From a checkpoint of a small transformer trained on Wikipedia.
Size: 10 layers, MLP 512 SwiGLU, vocabulary 512, 3.54M parameters.
MLP neurons of a small language model. Each row is named by its layer, matrix (gate and up: input weights) and neuron, and shows model dimensions 128-191. Each number is 128 + 24 x the weight over its row's rms, rounded and kept within 0 to 255. A neuron's up and down rows have the sign that makes its largest values positive.
Before each neuron's rows, "fires on" lists the tokens most often at its 100 highest values on Wikipedia text that the model never trained on.

fires on: "u", "t", "ar", "ur", "l"
L6.gate99 [103 124 128 150  93 147 179 130 138 128  94  98 117 149 101 111 127 162  95 115 122 107 131 127 145 125 169 152 142 113 121 133  67 136 152 148 120  85 119 103 125 161 148 143 105 117 128 121 156  97 146  79 126  94 125 131 117 127  90 145 130 122 120 114]
L6.up99 [142 109 115 130 124 136 145 135 120 148 135  74 111 125  86 124 175 159 121  82 114 129 131 141 115 162 138 114 142 130  78 107 143 123 163 114 160 106 125 168 173 135 112 141 138 132 105 146 143 117 149 139 157 129 158 111 157 170 153 141 116  91 110 115]

fires on: "or", "us", "t", "est", "m", "ill"
L6.gate298 [103 161  94  94 150 139 152 193 130 141 116 118  95 138 154  99 159 153 180 120 135  92 173 135 125  90 119 109 132  88 103 132 167 126 120 144 152 133 147 142 154 125 120 134 144 107  91 110 139 134 131 129 161 148 109 120 134 146 137 133 134 107 111 114]
L6.up298 [ 78 103 101 109 107 108 161 134 146  98 103  93 118 114 167 103  97 184 135  64 141 142 156  80 122 124 120 115 135 106 131 152 182 143 125 153 118 135  92 131 198 137 161 114 119 127 104 119 132 136 143 121 143 156 116 144 141 132 118 153 142 126 116 108]

fires on: " ", "ot", "ay", "e", "ou", " t"
L7.gate278 [103 141  99 124 107 109 110 158 115 125 106 121 140 139 139 121 132 125 130 140  95 147 108 125 115 111 161 134 127 126 124 145 100  93 131 128  90  94  93  82 171 134 131 108  76 136 128 126 109 121 188 139 140 104 121 140 122 139 153  75  90 185 105 129]
L7.up278 [ 98 131  99 158  97 118 131 139 168  91 126 157 175 149 147 105 112 155 103 128  96 141 147 128 140 109 112 123 127 142 155 123 135 122 125 124 106 111  85 142 144 135 107 112  97 103 133 153 146  83 183 148 119 104 118 131 172 140 183  84 108  94 131 103]

fires on: "z", "ol", "it", "st", "el", "um"
L6.gate87 [109 149 100 124 129 142 120 121 104 136 130 109 148 131 136  84 154 130 108 152 107  80 116 110 156 102 152 107 147  97  98 107  93 130 153 146 146 117 152 107  96 125 118 206 130 145 133  66 146 122 126 133 153 142 153 136 115 135 119  73 104 142 119  88]
L6.up87 [120  63 123 101 114  94 137 111 191 100 129 151 145 119 120 123 131 138 103 116 117 174 160 124 142 167 112  93 139 118 153 127 111 146 136 144 135 104  86 111 150 118 145 148 116 141 155 122 155 130 156  83 141 103 161 134 167 101  98 141 133 113 119 136]

fires on: "y", "est", "j", "qu", "he", "ov"
L7.gate265 [133  94 117 149 136 128 176 131  88 130 117 134 103 148 113 111 142 114 134 134 129 103  98 127 148 144 117 111 153 101 123 103 136 140 148 120 158 125 135 164 137 114  95 124 151  84 110 153 116 122 138  84 158 139 108 112 122 171 113 124  98 168 114  94]
L7.up265 [130 164 139 124  78 143 135 114 165 122  92 106 129 123 125 162 132 127 162 125 163 119 107 137 139 137  90 145  84  96 112 115 128 107 140 138 144 175 151 116 176 119  98 138 122 152 143 130 128 155 166 138 103 142 170 137 159 116 148 117 117 137 123 140]

fires on: "et", "at"
L5.gate17 [138 107  63 101 115 111 143 121 144 132 153 131 136 115 128 119 175 152 178 113 137 119 162 105 156 111 141  98 142  85 101 133 146 160 135  92 140 118 131 126 138 104  91 121 150 114 102 152 135 199 151 150 144 147 137 105 140 114 130  87 136 127 104 149]
L5.up17 [124 130 153 133 111 115 134 146 133 153 159 144 127 156 120 129 118 117 154 108 128 130 150 147 139 131 137 140 114 124 126  81 114 162 152 128 136 121 110 117 166 107 146 150  88  76 115 124 123 149 150 165 106  82  92 178 141 158 159 130 100  87 130 124]

fires on: "u", "ar", "p", "l"
L6.gate143 [123  78 116 175 159 100 115 124 151 131 103 136 126 129 107 148 156 104 140 149 129 107 164 126  56 144 122 146 139 129  79 165 143  98 125 123 109 112 120  86 114 151 127 141 129 153 156 160 171 152 194 114 118 133 160 112 155 136 134  98 117 132 129 154]
L6.up143 [171  74 144 140 102 131 118 111 138 143  98 167 147 130 120 128 135  99 115 133 151 122 170 154 108 149 116 167 131 125 138 151 136 123 150 123 144 124 110 107 120 169 134 113  79 110 190  88 135 133 132 140 127 135 143  81 160 101 139 124 115 126 111 154]

fires on: "en", "an", "on", "ud"
L5.gate250 [ 90 133 144 107 140 155 127 145 142 141 135  85  86 157 102 143 125 139 148 122 149 147 141 111 120 131 148 148  98 151 109 125 144 100 151 146 142 100 125  81 201 152  73 152 155 157 112 112 158 144 115 143 152 130 167  93 122 110  87 123 119 183 163 133]
L5.up250 [121 156 125 136 129 140 152 121 119  96 155 101 132 128 163 130 145 126  87 124 109 139 169 104  51 108 136 131 130 129 184 118 129 132 130 150 100 129  89 149 106  85 123 126  70 183 150 130 113 103 139 124 102 124 188  80 149 130 125 153 133 150 116 139]

fires on: "y", "ly", "ry", "ia"
L5.gate245 [ 86 125 114 140 105 124 118 120 115 125 132 138 128 124  87 101 122 100 114 158 117 189 128 104  89  65 137 118 122 105 143  97 121 144 154 142 166  92 148 150 143 145 142 121 135 185 137 144  91 144 137 117 177 120 145 153  97 137  84 118 125 140 161 136]
L5.up245 [126  79 105 173 109  95 128 117 121 141 179 140 107 130  93 123 123  78 143 139 111 127 161  93 125  59 142  73 111 106 105 119  83 138 162 145 135 136 125  76 100 134 134 161 151 139 131 131 122 153 144  98 169 148 130 154 109 152 115 129 103 118 143 137]

fires on: "o", "u", "v"
L6.gate457 [142 121 126 127 102  72 118 150 143 155 123  99 163 144 164 136 153  98 143 137 101 124 115 138 122 152 141 145 165 135 169 143 130 134 167 102 136 105 132  83 153 114 106 127 152 162 147 122 176 127 144  83 123 141 130  94 101 141 138 134  95 148 132 126]
L6.up457 [124 120 115 139  74 118  96 157 143 135  70 136 120  97 155 156 163 142 139 155 125 135 156  86  95 154 187 178 128 134 119 113 102 140 120 140 111 134 108 141  85 148 147 101 108 117 122 157 121 104 141 102 144 133 116 130 141 143 155 134 102 120 155 157]

fires on: "es", "ed", "ing", "s", "ound"
L7.gate15 [131 101 147 119 128 141 140 134 152 140 105 114 158 106 125 188  84 160 122 115 120 113 122 198 160 191 147 149 117 113 159 125 107 181 155 120 150 140 114 166 134 139 135 123 124 140 149 123 109 121  88 151 119  99 145 138 162 145 162  79 122 150 132 102]
L7.up15 [146 137 106 156 117 114 139  92 149 138 136 107  99 178 192 131 140 159 143 118 174 118 160 108 119 119 154 145 132 122 131 139 127 117 147 139 157 118  59 108  87 165  80 147 110 151 109 133 168 140 119 118 115 126 102 159 146 155 148 163 110 118  89 123]

fires on: "l", "h"
L6.gate155 [123 112 137 102 120 119 128 128 135 167 107 150 112 148  92 107 145 129 130 136 104 124 178 111 124 103 161 119 178  96  98 146 108  98 146 123 151 114 142 100 152 162 162 120 115 142 149 179 148 109 137 122 140 161 110 103 133 118 107  93 156  70  95 106]
L6.up155 [110 127  61 127 146  92 141  99 140 148 126  94 172 173 129 127  90 124 196 129 125 142 152 121 133 112 114  80 133 108  90 118  93 123 161 128 142 132 110 125 147 186 142 121 111 117 112 164 134 138 131 139 143 174 172 100 147  89  99 144 138  87 105 113]

fires on: "el", "r", "l", " Mar"
L6.gate212 [177 128 192 108 140  75 152 148 156  94 117 141  98 118 102 110 122 126 114  90 105  88  91 143 134 108 132 124 128  85 103 147 137 114 108 111 136 102 138  80 185 114 136  78 106 122 135 143 143 141 111 149 123 133 133 108 124  94 135 129 164 106 127 134]
L6.up212 [132 115 114 177 160 111 183 104 129 129 105 200 177 121 129  93 112 160 145 115  98 123 141 129  91 130  92 129 103 128 137 129 101 112 112 130 145 101 115 114 130 132 147 164 115  81 135 122 125 137  99 119 166 159 157 121 132  88 110 123 121  94 120 145]

fires on: "S", "m", "om", "el", "or"
L6.gate416 [125 146  85 147 150  98 133 157 126 100 146 116  64 115  77 109 177 127 112 145  83 108 183 119 143 116 122  83 149 107 138 155 131 134 108 127 125 130 124 148 126 132 123 142 109 124 131  96 146 124 107  98 126 140 178 111 160 127 141 122  98 131 131 142]
L6.up416 [120  84 136 102 155 105 146  93 130 138 131 108 122 147  98  75 137 129 166 144  95 129 139 102 141 114 123 135 186 124 126 144 124 130 154 136 103 140 153 108 186 117 150 139 130 133 128 138 122  92 127 115 129 115 141 118 133  89 129  88 108  96  86 113]

fires on: "un", "ver", ".", "m", "e", "h"
L6.gate133 [109 153 128 183 117 129 100 116 108 139 121 137 147 111 107 130 117  89 197 106 104 118 120 106  97 104 108 101 145 135 122 157 112  99 132 125 102 135 120 119 164 141 128 129 126 155  94 138 103 120 131 106  90 124 157 101 112 136 148 122 147 120 108 121]
L6.up133 [122 112 129 129 129 117 109 140 118 123 123 118 171 144 149 106  67 151 171 142 131 114 128 110 113 131 116 119 121 117 180 121 132  98 188 112 109 117 114 145 172 137 172 109 110 150 115 142 122 113 133 143  96 134 150 131 156 108 139  68 145 127 139 116]

fires on: "-", " ", "os", "\n", "i"
L7.gate156 [123  94 119 123 141 143 187 187 116 155 108 134 131 110  93 126 153  97 121 128 129 113  87 121 119 124 152  93 120 134 123 140 140  83 139 149 112 146 120 156 108 163 142 114 108 134 114 105 128 144 136 158 190 110  92 104 135 153  99 151 109 160 119 156]
L7.up156 [149 129 125 140 169 139 156 120 149 106 159 114 124 125 151 154 159 160 140 160 107  86 136 151 126  67 171  82 109 148 125 136 120 142  92 118 128 145  97 128 116 134 146 123 160 135 131 133 153 111  79 137 116 156 111 112 146 122 119 158 153 132  96 101]

fires on: "oc", "uc", "ol", "oun", "ig"
L6.gate302 [127 151 143  97 132 120 136 102  54 110 151 168 115 131 122 158 117 135 131 116 108 126  94 147 142 125 161 108  97 134 150 101 117 131 161 128 107 149 163  67 143 160 112 129 110 125 139 171 108 147 159 121 151 119 122 126 137 114 124 102 108 178 127 139]
L6.up302 [151 121 100 134 106 201 123  98 158 142  69 152 100 165 151 147 158 119 155 120 127 134 130 119 154 125 131  99 116 148 165  97  95 124 119 142 101 158 129 119 122 124 149 115 120 141 117 137 108 101 127 135 116 137 146  82 113 122 148 117  87  89 138 145]

fires on: " |", "ep", "et", "es", ";", "a"
L7.gate238 [147 144  59 110 123 107 138 115 130 141 131 119  86 160 152 151 125 120 142 133 161 161 161 132 131 123 139 125 162 104 137  98 102 129 152 108 101 166  91 125 101 140 108 128 137 111  92 121 127 123 165 133 115 174 132 145 170  98 137 125  78 118  64 131]
L7.up238 [100 135  96 160 125 129 107 132 149 151 158 144 139 114 125 138 152  94  75 128 122 175 146 164 124 135 103 109 161 151 131  75 119 187 126 124 132 144 117 107 113 147 160 114 146  89 109 118 127 142 196 158 108 156 160 137  96 124 122 146 135 150  69 125]

fires on: "ed", "ol", " al", "it", "p", "im"
L7.gate86 [109 124 178 132  87 122 102 115 119 157 159 138 157 131 166 103 143 134 157 128 150 133 104 131 126 164 124  93 137 139  78 128 125 150 163 145 188 115  93 159 133 131 129 166 188  73 139 131 150 142 164  96 153 120 134 135 150  98 141  89  96 121 141 122]
L7.up86 [137 157 122 148 134 157 126 170 134 122  94 124 132 140 149 109 125 129 104 149 118 146  59 102 121 130  92 114 146 152 128 154 103 144 120 142 144 137 113 168 124 124 125 157 115 126 137 149 122 189 145 138 102 110 106 151 112 162 163 173 134 183 153 135]

fires on: "est", " and"
L7.gate365 [166  79  98 151 173 109 120 128 122 142 101 161 148 108 100 145 174 132 133 112 144 173  55 155 125 119 136  69 146  98 124 184 126 104 139 107 161 116 163 122 143 117 135 120 138 109 110 126 118 139 104 130 143 101  90 132 102 117 112 147  78 140  79 131]
L7.up365 [ 88 103  95 167 125 133 114 134 157 133 112 124  97 104 139 147 144 151 148 154 119 144 132 150  83 105  98 152 164  80 136 144  96 106 124 105 123 129 111  94 144 112 103 146 118 129 110 167 101 149 109 142  74 121 151 155 114 121 126 136 108 118 151 116]

fires on: " E", "E"
L7.gate299 [149 143 140 122 154  85 132 133 168 151 148  92 118 131 152 134 130 162 159 151 163 132  89  77 150 122  97 110 133 112 104 104 125 123 115 161  99 110 128 147 110  82 123 147 155 115 122  98 133 154 100 116 110 116 152  85 123  97  97 135  93 164 143 139]
L7.up299 [116 156 124 146 165 118 132 129 114 123 153 111 126 162  94 143 122 152 144 144 139 166 159 144 155 124  93 124 117 151 147 111 130 123 130 111 104 150 136 128 171 114  67 111 136 123  83 139 135 154 130 119 157 118 165  97 163 141 151 112 105 122 138  99]

fires on: "ast", "|---|---", "pp", "or", "art", "and"
L7.gate116 [154 120  84 146 118 104 105 117 149 153 114 137  93 129 167 155 160 150 151 121  88 155 167 122  91 182 147 127 134 137 152 131 106 101 129 195 107 152 140 107 130 141 142 145 127 153 160 174 112 119 153  89 119 134  81 123 176 152 136 120 112 124 104 108]
L7.up116 [140  84 137 153 151 116 126 122 140 122 153 111 125 176 163 179 108 108 131 100 115 111 166 148 125 135  99 107  63 124 177 131 112 129 125 153 131 131 122  85 114 110 139 138 142 128 106 153 143 126 190 144 145  87 106 124 176 135 120 157  89 146 130 103]

fires on: "o", "ed", "ill", "ay", "es", "ld"
L7.gate103 [ 96 158 131 109 106 137 119 110 181 150  88 119 106 125 145 107 142 147 125 130 158 132 118 107 132 132 199 139 109 112 151 146 128 159 165 124 134 157  93  90 167 153 145 127  98 161 178 175 122 101 170 128 127 115 105 152 138 141 139 127 106 165 134 136]
L7.up103 [121 189 146  92 131 162  87 142 153 128 157 119 112 138 104 123 162 146 108 144 129 169 122 105 141 133 148 127 114 132 117 127 126 110 178 115  82 125  98  98 131 124 154 128 167 131 160 121 123 152 136 169 156  99 128 125 135  83 115 138 143 168 140 150]

fires on: "ion", "ation", "ment"
L5.gate260 [132 111 127 132 102 115 162 150 129 189 185 122 132  93 151 112 132  77 142 130 141 134 146 163 112 160 140  96 123 109 117 147 139 159 138 199 123 137 175 119 108 124 134 140 151  98 112 154 115 130 156 131 125 123 142 147 124 143 114 141 146 143 101 154]
L5.up260 [ 82 115 145  97 101  94 158 117 136 128 118 100 146  99 143 103 119  98 134 159 120 130 144 198 113 148 129 131 110 117 123 116 150 160 113 191 165 123 138 140  89 151 140 150 122  70 139 138 104  87 158  98 122 126  94 137  93 156 132 127 133 174 101 178]

fires on: "ot", "et", "ut", "ant"
L7.gate249 [136  70 142  96 138 120 125 168 187 165 138 120 114 143 148 145 137 148 148 118 141  96 158 123 146 149 150  85 138  96 152 132 129 141 135 126 114 125 149 104 162 135  52 137 115  74 154 174 137 115 138 130 126 149 121 133 107 183 127 163 119 172 101 137]
L7.up249 [155 113 132 120 148 148 130 178 162 138 143  76 136 139 147 165 126 157 112 142 130 112 153 160 157 144 100  98 178 106 156 135 125 133 128  94 153 150 110 169 141 111  90 102 132  96 127 162 146 168  93 144  94 131 131 119 156 138 130 145 144 141  93  98]

fires on: " ", " |", ")", " M", "a", "op"
L5.gate166 [134 123 123 117 130 103 146 173 156 164 128 129  90 147 159 174 148 159 149 160 117 115 112 129  93  99 150 112 117 114 102 164  98 122 131 139 134 117 186 112  98 142 117 155 133 143 121 173 104 125 160  92 124 108 104  91 116 162 132 112 119 104  96 128]
L5.up166 [136 142 144 130 160 103  98 142 131 114 140 133 115 125 154 186 165 129  90 132 146  77 104 127 131 114 142 113 102 168 117 118 151 123 109 104 157  97 138 120  58 129 140 135 141 203 117 141 167 111 132 137 116 111  75  84  82 124 141 127 152 116 118 124]

fires on: "ld", "ain", "ant", "ow", "ot", "ort"
L6.gate437 [126 152  88 102 148 100 168 144 106  99 132 103 114 152 133 124 155 113 139  97 145 121 142 147 129  97 112 111 158 102 131 135 120 135 126 122 130 108 110 135 144 135 100 107  67 122 121 135 113 114 129 141 145 157 132 143 158 185 111 109 164 122 108 134]
L6.up437 [121 151 112  98 137 119 119 156 132 123 127 109  80  93 151 118  94 126 149 137 127 126 158 147 157  96  88 101 112  97 148 122 154  99 147 120 142 138 112 121  84 167 143 110 111  79 127 151 113 158  68 155  97 126 119 159 111 129 120 132 145 142 113  96]

fires on: "er", "am", "and", "ant", "ing", "e"
L5.gate34 [153 103 117 124 115 128 129 149 120 130  79 102  88 113 154 150 152 146 116 143 156 115 124 166 160 105  88 113 137 118 108 155  92 134 119 136 125 162 134 101  78 127 107 142 126 128  92 156 117 117 171 102 135 143 121 111 137 158  80 107 123 146 112 107]
L5.up34 [162 136 137 133 123 139 165 152  76 155 125  99 109 125 176 138 103 107 115 119 153  95 118 169 124 147 112 145 133 140 150 149 140 140  95 115 111 130 113 105  91 155 113 129 175 130 126 145 145 127 123 111 140 112 108 115 101  98 150 112 109 147 118 110]

fires on: "es", "res"
L7.gate236 [107 112 128 119  79 100 119  86 162 156 110 117 114 156 127 141  96 151 128 161  89 126 102 154 167 160 131  98 124 124 115 138 113 145 154 132 116 135 117  60 133 135 122 184 109 108 119 160 164 113 134 126 120 124 174 134 163 142  94 141 124 164 142 108]
L7.up236 [141 118 100  97  89 134 109 125 151 139 106 129 105 132 127 125 144 130 109 126 157 125  93 148 137 140 132 147 113 147  80 105  56 167 140 140 170 154  98 108  95  99 114 164 130  91 139 188 120 157 123 134  87 132 118 139 130 158 113 107 127 196 114 114]

fires on: "an", "at", "en", "ur", "am"
L6.gate469 [147 157 101 135 166  78 128 164 120 123 115 125  69 189 145 124 123 139 149 108 126  95 133 105 115  90  95 140 133 125  96 113 136 115 141 102 163  78 120 110 102 134  67 175 167 145 132 135 151 152  95 135 100 116 119  98 132 123 145 141 156 137 124  83]
L6.up469 [147  97 101 174 140 137 165 126 155 100 135 132  98 118 146  98  85 136 112 111 163  97 198  84 125  78 118 142 111 135 121 134 140 154 100 139 125 102 125 115  95 115 141 119 116 151 143 159 153 147 122 118 148 136 119 110 109 154 166 136 122 141 160 123]

fires on: "ff", "is", "ed", "est", "u"
L6.gate478 [137 124 111 138 158 121 130 155 109 141 109 149 133 127 136 123 166 119 133 157 140  98 110 126 127 137 123 101 143  90 134 140 126  99 162 104 114 135 103 102 175 111 139 116 156 118 152 134 115 155 159 145 156 150 104 108 121 161  79  91  85 118 143 139]
L6.up478 [136 153 102 144  87 132 143 138 119 126 108 142 125 163  88 111 132 117 181 169 159 122  98 161  95 121 131  87 145 123 132 155 183 124 161 108 114 102 108 149 142 135 136  98 129  87 127 120  65 166 113 131  92 113 147 124 122 140  71 112 125 104 153  91]

fires on: " com", "im", " ", "er", "em", "g"
L7.gate410 [107 132 146 124 148 150 139  97  97 134  91 103 111 113 130 145  99 122 111 174 152 169 125 132 121 142 134 109 109 144 173 131 115 120 120 150  91 139 115 136 197 138  86 159  72 148 142 132 108 131 162 104 133 120 102 147  94 188 121 146 142 150  86 147]
L7.up410 [131 155 105 139 115  91 127  94 143 127 112 117  96 149 143 119 120 145 151 114 115 147 139 100 141 122 104 131  97 129 129 128 119 131 125 116 115 117 100 118 155 147 149 168 129 181 116  85 124 132 144 113 104 147 155  90 131 144 103 130 118 121 178  77]

fires on: "e", "on", "ion", " t", "se", "r"
L7.gate232 [154 111  81 172  80  89 138 127 169 129 162 180 138 132 152 132 129 135 120 128  67 118 120  99 139 155 135 126 155 135 166 111 133 152 144 133 135 111 141 123 123 158 120 136  97 124 154 124 119  99 166 131 129 112 104 150  96 156 111 132 119 156 107  84]
L7.up232 [152 141 128 173 127 145 138 158 131  99 130 126 175 133 128 131 150 154  91 110 120  99 143 108 142 119 101 158 174 152 104 135 109  84 131 140 132 128  95 139  90 144  99 139  91 122 139 149 111 103 138 128 165 137  67 162 129 157 122 124  89 127  89 149]

fires on: "and", "it", " it", "im", "ad"
L5.gate510 [125 118 148 130  95 150 130 111 105 152 127  99 103 140 157 110 123 143 154 136 137  97 147 144 157 178 121 148 153 130 130 113 118 141 157 152 111 149 127 113 146 145  60 164 142 105 128 106 112 137 143 116  99 117 107 146 146 145 130 123 137 162 178 146]
L5.up510 [119 131 158 102 156 188 162 130 125 134 146  80 143 156 111 138 150 164  95 148  94 119 108  90 144 122 121 128 146 163  89 149 181 172 107 126 114 101 106 122 126 111 117 137 122 144 135 132 145 149 119 153 126 165 114 121 153 131 158 134 150 140 112 123]

fires on: "e", "ec", "and", "re", "an", "ip"
L5.gate453 [146 159 176  76 127 118 156 152  89 157 125  86 106 136  64 120 149 151 115 118 146  73 124 178 117 160 123  95 113 136 107 129 109 130 144 115 116 116 163 107 141 161 131 133 152 128 127 152 119  89 150 125 119 121 114 137 114 124 113  93 146 142 121 131]
L5.up453 [167 139 132 110 120 151 155 139 123 107 129 149 105  83 154 128 122 130 128 120  85 131 111 116 108 121 104 116 138 126 196 153 148 127 117 111 112 123 155 142 103 153 150 152 156 100 112 127 102 138 103  87  88 116 148 143 124 125 126 104 176 144 172 137]

fires on: "ed", "ing", "an", " of", "es", "e"
L5.gate93 [108 171 137 120 141 108 133 154  90 119  92  96  91 182 109 168 112 164 129 127  82 130 118 120 141 140 162 147 143 100 141 127 134 137 190 141 145 152 117 160 155 178 122 129 110 145 149 169 148 127 136 134 171 123 134 146 119 138 100 128  93 180 135  82]
L5.up93 [142 128  94 124 147 127 139  83 127 104 108  96 108 166 114 125 167 173 113 131  99 137 157 117 140 159 149 172 103 138 163 151 120 115 133 129 124 152 112  87 176 134 142 115  68 114 126 128 142 162 136 126 115 149 157 125 150 130  65 166 139 161 135 133]

fires on: "|---|---", "est", "av", "|---", "re", "ut"
L5.gate371 [139  98  96  67 104 112 133  74 125 100  89 125  75 143 140 144 160 100 140 113 143 134 128 130  94 147 129 122 148 120 154 123 101 106 123  75  94 121 123  95 162 118  96 103 141 137 130 173 112 133 119 103 134 106 138  90 134 109 109 148 125 102 143 148]
L5.up371 [ 91 125 119 123 155 174 101 138 104 140 113 129  83 167 141 171 149 133 135 118 116 122 135 133 157 119 144 112 163  75 135 124 181 112 157 148 110 150 104 158 144 158  96 128 134 110  97 131 172  84 148 147 158 147 105 122 121 110 158 132  98 107 105 122]

fires on: "\n", "n", "it", "ity", "ation", "ment"
L7.gate81 [172 127 134 140 159 123 136 121 120 125 173 113 151 164 145 146 133 141 111 128 158  99  94 190 118 167 126  99 103 143 109 115 123 132 150 150 177  98 176 128 115 157 127 110  76  97 139  95 115 134 144 146 120 151 103 105  97 158 122 103 162 136 117 178]
L7.up81 [112 119 119 150 100  91 167 112 137 107 175 142 162  92 124 120 119 128 187 136 103 120 169 127 159 123 122  74  83 102 174 124 115 115 129 129 105 144 114 127 128  95  94 104 161 110 136 139 141  95 100 127  97 106 170 117  92 142 140 126 126 161 130 155]

fires on: "es", "v", "est"
L6.gate83 [120 156 109 109  89  99 125  92 178 142  81 136 132 135 116 152 141  73 125 148  99 151  99 193  98 129 121 105 149 147 154 129 118 125 131 103 170 115 131 126  97 133 113 122 116 145 130 166 124 153 108  89 138 143 145  95 110 124  81 109  98 119 113 100]
L6.up83 [106  74  90 147 101 114 129 128 132 161 143 166  96 149 118 142 140 179 130 142 129 113 124 132 156  96  88 147 111 103 129  95 112 100 142 126 104 146  85  93 139 106 128  91 160 108 107 132 149 131  95 120 128 163 115 122 120 147 180 124 119 126 135 133]

fires on: "ing", "id", "ound", "ant", "ical"
L7.gate63 [113 132 138 111  93 134 108 130 147 164 122 166 118 136 115 173 107 123 155 133 145 144 137 109 135 155 103 107 126 129 103 135 141 143 155 137 139 124 137 158  95 209 144 133 133  83 204 132 122 136  95 117 110 139 116 149 119 130 108  95 141 152 127 102]
L7.up63 [171 115 150 130  96 139 106 155 128 129 145 149 177 135 175 140  98 161 138 177 102 153 137 140 133 168 122 107 156 168 138 153 133 134 135 149 141 164 106 155 151 144 119 119 106 153 161  98 110 149 123 120 117 163 115  98 122 137 114 121 101 187 118 103]

fires on: "il", "est", "od", "ort", "ok"
L6.gate463 [ 76 107 105 128 133 140 148 135  91 147  99  94  83 133 120 152 182 165 107 126 119 113 115 162 102 109 126  96 146  79 130 152 105 134 151  94 151 156 129  88 132  99 128 193 118 116 111 145 114 113 102 131 169 131 144 115  91 158 125 106 108 134  98 108]
L6.up463 [131  85  88 162 129 107 141 122  98 139 127 131 137  96 103 146 160  87 101  86 129 123 126 162 133 146 145 136 138  71 128 119  77 119 116 157 168 159 151 108 139 138 134 147 115 119 175 114 123 137 114 124 172 140 149 106 143 126  58 139  87  98 112 129]

fires on: "ly", "so", "y", "ing"
L7.gate404 [108  96 158 140 136 124  78 137 149 164 132 148 105 147 129  80 109 141 193 144  90  94 136  82 144  95 120 142 132 115 117  76  99 168 166 135 160 145 171 108 132 116 156  98 110 124 138 190  98 117 128 140 175 112 137 125 162 120 142 105 104 121 126 116]
L7.up404 [178 125  94 100 121 113 108 127  69 135 122 159  91 163 134 108 145 111 153 101 164 134 123 105 139 120 134 128 113 112 117 133 120 122 149 145 168 136 122  87 149 133 113 139 140 136 102  77 178 136 104 139 159 127 140 129 162 130 115 161 122 154 134  60]

fires on: "ound", "an", "ost"
L5.gate33 [141 141 166 179 109 159 154 148 104 121 124  85 120 170 128 146 114 119  91 118 150 120 102 171 138 109 127  98 119 121 129 131 123 147 139 131 129 177  83 136 152 136 137 126 134 134 142 120 154 115 142 147 167 144 170 178 151 140 143  98 113 142 115 157]
L5.up33 [112 107 103 184 113 132 130 177 115  99 112 110 115 188 167 164 142 139 142 147 119  96 137 116 106 104 112 130 178 122 141 127 165 143 158 141 149 158 106 140 142  98 109 157 110 134 141 146 116 111 139 140 136 141 108 153 112 133 105 103 128 140  90 109]

fires on: "ol", "o", "it", "ver", "ter", " to"
L6.gate57 [117 113 145 138 124 146 103 151 124 123 116 101 137 120 113 121 167 123  80 178 101 146 113 122 115 142 128 134 165 127 111 128 124 157 169  88 168 114  81 143 172 109 113 143 129 167 137 110 121 132 160 117 126 140 158 117 111 105 141 112 111 110 109  55]
L6.up57 [136 109 135  97 130 147 142 116 131 100 112 102 109 145 116 123  90 134 121 117 120 107 145 114 136 159 115 132 162  90 186 173 123  91 131 133 137 174 110 113 130 125 156 111  87 161 120 103 120 149 117 137 121 126 144 112 158 125 135 101 146 121 163 117]

fires on: "om", " v", "a", ")"
L7.gate212 [136 155  90  99 116 113 116 148 118  97  69 120 100 140 129 122 132 129 167 163 128 121 130 102  96 126 191 116 102 116  91 123 129 126 163 141 149 154 175 117 134 148 134 159  95 169 124 130 136 128 149 144 150 180 112 136 144 116 113 109 135  97 159  89]
L7.up212 [130 113 123 132 126 136 159 150 133  76 126 191 105 136 139 141 147  98 145 161 116 125 150 110 117 111 125 101 134 125  92 133 151 150 100 117 133 119 153 166 111 150 170 130 178 166 106 148 127 128 102  81 116 131  63 131  92  95 127  73  68 120 171 115]